{
  "n_layer": 8,
  "n_head": 6,
  "norm_eps": 1e-05,
  "bias": "none",
  "tie_embeddings": false,
  "init": "normal",
  "init_std_qkv": 0.0132,
  "init_std_down": 0.0,
  "beta2": 0.95,
  "final_lr_fraction": 0.0,
  "dataset": "wikipedia_en"
}
MLP neurons of a small language model. Each row is named by its layer, matrix (down: output weights) and neuron, and shows model dimensions 304-495. Each number is 128 + 24 x the weight over its row's rms, rounded and kept within 0 to 255. Numbers have three digits each. A neuron's up and down rows have the sign that makes its largest values positive.
A block is one neuron, or neurons of one layer that tend to fire together. After each block is what it responds to, as a language model described it from the Wikipedia text at the highest values.

L4.down733:127130143107154152141141113122125149065097139129173166120111127132108139124137118117153120131092129190148137147080117121135125122100132082153113121118141138148139127165152118111128100091177109164142134124132115096142133124142148142128100117123135107165111111155119096119116168181130127107155082180117073113133140126089113136141129099125118127109111138119135152153149103155125151105139122154123160103141155120122131121132117132128103078066138098151099130157157122158135156103131101116142069128149163147155132115111143123116116110117140118110068110121153102160098096131124103126
L4.down980:129132110118090096132160156098144122154137131175139157150136113068111163122158079147111146122138106109173127149099093119179109149147185073135151138143141105095118115102097137111161153137113140148161170119128113140120114106137095123100117160106130108136141170172164109128152098114158120100181130162089132105121110141153125146158107105134121116141101108177118151121125111162093096149121124118100118125115125126157158152138152134127102136109109123146097143123154112132106087127115108125135119114138129110121159142121148109140150131122169135138130136109136093102167133131157123122
L4.down1780:134146119128146134118182137118067099163131112106075139119144120148136117129124107127113097132122096134137158121129147123106150100111108133137121137159126152082151131073142134106166115134141130158158104175120131123141140131150138103149141128094140129171137119095149141166150114134127109130117157168161086096167159095193140151125122160157116149114125105131106154153123143122136123120127102138127111153105172133139135150170087149109121134125132111122098099113124139123161101135137104130135126112066076120124114132149151116114126157106124112186181134119111142104133106136113114143
L4.down1990:118138122126114082134060137100127118130155106116142144134173122138104137151117122130102106101106088160104170186089142153156110096134111112112122126133128119143097144121091142114141143128106121121127145132098108161170118111177142099098061090123077119144105141118139088128137146174126117072136151154133166119097075139135153147151106096158151126107118139135118142150129138081135100132138162137143104141111148135140104131121101159132101145107147149115107125064152176162139121149098149161122134149124155113171161136108121127173146150092136130108126155126106106113149120138156138138
Description: The second word piece right after a word-initial B or b token (sometimes K, St, J), as in B-eck, B-erm-uda, BLAST, B-ut.

L3.down600:137120115121162116115138130108157108116173126190104112114125127139124127146103175125139083118154151130132169121124118123127111119160124138163130129124133150126126129120143138125092154102154100078093065155131121163164162099131151160124150138128116140101118083143117110117121162125143094142142149152103113112129107126156156141100113135101122116130142144139099102085129128149109136111172129123181127091132128120095085109150139159177146110127157101133110170135109130143150170096122102107156174083117141121160091127094138121125145157121130118156138139155106122119143133151148118143
L3.down1315:156163149123170148147158141145133153170144100123139111128104131109104103112089184112097162123080100056130189122121097148165147132122108139140104148136117103156117143138114145132151137142127099152140106129104098138103164115124091096093118097130115127113123155115127143140152100160098121114119128097080118133121133130140121141139129133122125102118164152088100140090192123192129144123165166124164134116121121162105131149173137114145149093110155156097109083150175097131131161147130099134105095109096115145182113105160107102132067134144100168094165123124120133117114096148129149136
Description: Second token of short acronyms or names split into pieces, right after a capital initial, such as HR, KS, HFCS, Mitch, Haim.

L3.down1009:097138073100118144106121068130142174121188097154155139150128124114088102130140110167095108123145128110094105141164135132136119101163068153127109128116142106131124121174105125140093086133108144166095099139075126134148131093104131173138127167119099119090107109126148124147139117153085104125148074107163141105083113149110088106110116172178171118170150150124130125113162104143101122075143110145125113129158099135172096111120164119141110149098082133129118131191099128101130136110156122146131160119123170151099113134112129112113083156131153105140131141116101100146110155140161131160
L3.down1797:140154119123108129130152102122099191118152145122113068137140129103125111102059080143095084142126145122152129134151168102108159171143084096135122138159128143132097167153091114134148128144109145157161118115134105147117139107151170200131139116103127128130110162162119065144167163133117115141105129129133125119173118120167130074162125120129114111148168144104124147145103132161138139120132120166117137138138157166147171151144129141140162154169138133118101120153141127112118140127142108118128125112167108110159118149109119114119146098156097149127084126124164119113130082125132109135
Description: Short word pieces right after a word's first letter or two, mostly capitalized names and terms: P-le-thodon, S-y-kes, Welland–P-el-ham.

L2.down338:119163166116127105124156123130138164170145134132125112132129134169140124120109147111122127145146132132094131084138132146159125112088140119121102153184116119140144152132080119145110129073096096139144121115115122144126135110102126100139127116126114139118140122139072114154122114148115136125112116132145141084094144132135116162110121122140151097144131145102110129138140100134166172112127148151140101169153138109115122119159143159157107127125114122134095115138155153101133110125138118116143159105110130135115124157120111119154095111120183163125109116149125153117142139121121143133
L2.down347:100109138146170114123108146153169135186179105180122122110127142129133091122118087115142097154126135151137136154143114153151103138145173107063100125116154094108154098135089115114058105118122135102149134162116107131092126126144183092148138168100096140143134176125147095123129124162129114124103157141116118151138109134111122132150096115119129101167144160135094143128157145145114178138130137127131132106135106148147121107123116146146144093104086143141140125092139168123139110113118144158087099166113136124157159113157127148103120100116144138115104167160161136165131115134120139119
L2.down386:122140126104139108154154126126151146127145117172126109151126142103091148097115114123083122124156189067145142114164102125134138155125108117146148144164133117110131083109122098147129121126118140144153138129127109113154165122125156141140158109122133125136067133154155130108118117154145134163175099131137157107105109105134129087091137113108163092107111147124107100120111114100138166126122165136102069159154140104145137144134156156187157110154128123131094076111120128125103127114185139143109079157152129125138128135116121141143109103151145180136130115108122111128168112137125101118
L2.down737:113069129125122147110138180175115125141150117155128134081122163089102113082111099110114091159139121143117136137121112116138135115111117128138142136120100143105133104125175078135102143074115139091147088138077133190130092118104109122166107100130137150159114161124114112162160115111122131157113125128108179109098120119139089129091115137137131162157171113088132135096094161118120164148136165164149097129131160135113148127130123111126149126122124106137131141111117150125143119109145097093163160104123153147134113151096132116176134113148189115144139115153116112141125127119143118129
L2.down1077:149097120164123118132137140173166114178132150152171090127096165101118104127104126158142077192139133130112126098108137109155157123111134118153150122097081113142146105116140090176129118111090088076135136163116141154135121144143086107097118077100132126099096142129123147135135114138140127115129130103128125142103088152151114168139122130097141136166113112145105139091153163166147198117132145150157090157112138110128112167139128141140149126123174122093120118112140092160138116114135127168139129125067108141128122111113090086150156119180146131103139121155116141107126157124118137096
L2.down1534:105119135179127117125118138111141123147150159154131122119119193145137100154116121192144129146118129120143123130132102108172120084151145133157107093165115117130144103140119144093093157119108114124146151086118156115107115124124105117087130101133163144121126133102129098138140113171170144104131137113088123144106147132141141173099117146140146117145129094146154081136170148153163178155154131143146092129171099132140092144147138169096152122121124145125096144108122109148161137118139103133162121126122171138166144125144158178142109112131153118150112134096131134089152130111100150091
L2.down1929:166148118099162142178095155132103155120116062151121108105109095142137155138116134167127151135143137119126181128160106118169101161164114110133136159117113112153140101140084168128108091106124120133133168138125129156119129109147147119130109140149120127114113110133120098135127132097130142130091105130134106108097129135124138128115131121138140102102136145091118139119107113157125108120068169087124143145123137118139141144121124085121134117127140148176146143096114164168161120163111141121105101134126131118105151122163147120100112146102084140136093101147159072100113139181131125117
L2.down1999:093084123134140105159139134134151111167110141084124070126126155123132157093109141167159142116119082119112140157088174100171142110146093108099163122121124084086095139157150131102152142137118112111139122152097147099117143170107145154145134138149136148139130114134161140108119104130101077110131138115121119111141128136162093130121089107107171114113101103129149104193152151127177141136136137157133121150158113134161153132159128132143093113122102140125106132110118137138136135131152107140139151081111091159146119096164072139130128169142105145146102116140147145083153101155112100127
Description: Word-piece tokens that come right after a single capital-letter token at the start of a name or word, mostly proper names, e.g. Ch-it-ra, R-it-chey, Y-us-uf, L-y-ra.

L4.down32:121097061094130078129136127181092112115125123099142162160084161146083101151146152177172094156104104135137144116149133084078134131151096118136099130129102121104099087115123124111127140118157139152164110113132133129073142118117118097136165149130145063134101122119149171151143129145090158147109107134156086115124137121126138084150101124106148144134079112093112122175133086143086107124129144141143110082147130102136131087176118124093174101137120130160140140118164115121128172130116117184152152152135110173127106088175153080100111132131107146120179138112119130118104127164135110126
L4.down1169:120151131092132149109108096165170142137125104117106156082137138122137094116094139120148118144109091104117150143180149140117132161142108143124135169126139142123141147083154136126124127133112136110154103129136137124133153107143120087125165110132155092149108157122134151119100122124159161128109093145144098133070117110113155113097085158140176109062106110090148115129189149113162165146123074121131095155142155161101140069150062105125201088131119085118145124105153133123105176140112146138186144127172112139167141114118164105143108106144149095132148143154138172091127125156116124127
L4.down1334:129105115110156132158094050129141166080130096155104161135154125133143115110138172148137135112128140108181129105143147098135121155129120106126141112128166146134119102122142097143148103126102116127134127110120179146173131108138104164164132120106149111150100116141141151095122128130154165128144102133141137110089111132128168118107096098091125137106127112139121121148170127131150130116146125139103116156115123155127107078153149105148173111088132112155136128113145125141144104107119146181126153127116156141182139149107117122151142115149147125168151167142145109144112098160131106140
L4.down1492:110138118123148141128088144143116115120146108091131144145115119119118077136116164132122137141104112096116125138156118145135081143133103151144101148123123165111130103145162164119143120095106122159124122102112140154131120080119115135134158144127112069164171123126147158117149130120152135151135127119100139137068121130128141152096113129121130151108159112112117176160195112138144112167114094116117087078143167104132122097117134108103168162105146117166136131118123117099120159102107140156155144143123115151159124101137111116155065133112159131115145171137132178118096150129139155150
Description: Later capital-letter pieces inside acronyms and organization or station names, e.g. NJP-W, ME-AC, EB-RP-D, KX-P-N, often inside parentheses.

L2.down34:166115143130146127112117132141122130171159093114107154143115089129120102142163159144123143123120092123148188134108176118100135113109126121152122160099128152143121155092151163132119156104099107168163121132123132157099117077161117113100138126152095114138118137141087188160173134157083166095176108137070092115105110152116139131142110101156130096166115131104098169129119148147135137142136175140160090155147129152130130079151115149126153150162123115062139083115138129111130115130101114171107126152128112121133125116115135084144108121104114124158119138174118171128156159161131106144
L2.down340:101116105107115122134130144131110163111180123154084128140109114152144126150131177236169140172126141109103137110096148099103105131087166170102129137085133156114150129112108156089169115092117131108158117134121150141111162102125123103091114162118158128145135146136068122099134143093182148152111130122125139065157136112130134144115126123130135131138125154106129132099134153140139162145152141141150092117139097098118138107124118141110099138115126158127170133101150111159128161121112133079158164137124105086156102118134154075136099136167207179095131086148133100162097139121147140149
L2.down381:159135143121093133131107122130137114116158117106103122133107130105081128103111121126173122151110109096122174107115140122112151135127102142172110135113140148102144126124133100137119123122110123110132128173119085148145115104173100075081122129130079143145107151177107148136094114132127132108143137118111122114067136131142108152122160112136138119158125142089096129115132125099131133138102159144142108089128116150128149157109136181146129126119197129114124130078152098166175167144111127134127087145129115129136117107123144104129105139110120135144120118159123171145125156147159098126
L2.down869:117135151128138166113113139150132122154141129060123122122161187107175077101122141115161139165094104122087125131101148139090181131141106153114098173138119109140123150130090153144144135160129130115154127134160094084149137135137115088132140161164090112131113171100122130165138082125124144131137136119100122156102092151089123157158128117143098140171155140110106126130140152103100130138148127103164152117129084190090136096111121121100128130145129111137163095148141087096090108142078126157126097112103142159129139105155119111154186160098133139132087137178184153114106145133119086153
L2.down909:132116105100086124079126112123137123141109098107098137138134135159135187139139157141135145153139117124116130119172135146109151147124122135135128181180115128130168134115169143171133120139113151124171152139144145135145127118169146120115119191123096075160104152127096111159146126149103125124134153119075135123096092111125129122090094151157128161152123123111070107118132099160126132139128126148096129127145155172127092080131123151092164152138165076098121096122138111116176141079113111149143152116140117158153118082124121097114130177122128121147115124173150175107138120161160128167
L2.down1399:164104094121115100108118089143140102142155108108105125128120110114126082119118115158139138133146111132120123127103122135127164112131116152109119113088100176148100134135126106135130139132104122119141139177148089123115096097131132148104144135132112121086132147146098123178135081103098154145122145097099071128088126132112094163142094099172155091142116129103085110101148138126129139134127148124138118146138115159091116110167112140137111139097143126118146107140174120155119143115077087173141156136085079164140157095099128128139133141135133135123134135165138164112147156144120097103
L2.down1543:141141151089129142138135082140115167146141159122144135127108124110165076133141154179146134104089106134108148120118106157125147142120102137142120142161153169118122154110155160092124124143131106162144123155114112140143135104118137170127147135171146103106113155130121134139112113136090120108124116128132109103133090156122167082127156109126173129101113102102108109160124120151117135122129160145129132107146132153128103118117136129119136129168092139077129124140158110106133153163093106177150172125126106147128137075122173119153102118070155129100129123150147147099096111156166099129
L2.down1909:132133128136158121108121114169123162130108115105131090154125120105108102117119122089100136099104119109114113137118133150130164147142129191133122131128118133088089111118182127141148125119145104147129125139118150123152141125179115113152145156157123121111134125163156144112124103109147114099125134119133115135109107119139179135122119133140107155113116145091102087152128065133138125137140148138110105108122166188134080117117123070139090111152115106102141103118131109126112157129108147159150173143109142131154116111133106099092163135162136125119144133159156148136109123152114144162
Description: Non-first capital letters inside acronyms and abbreviations, such as the D in COPD, the K in SVK country codes, or the L in APSL.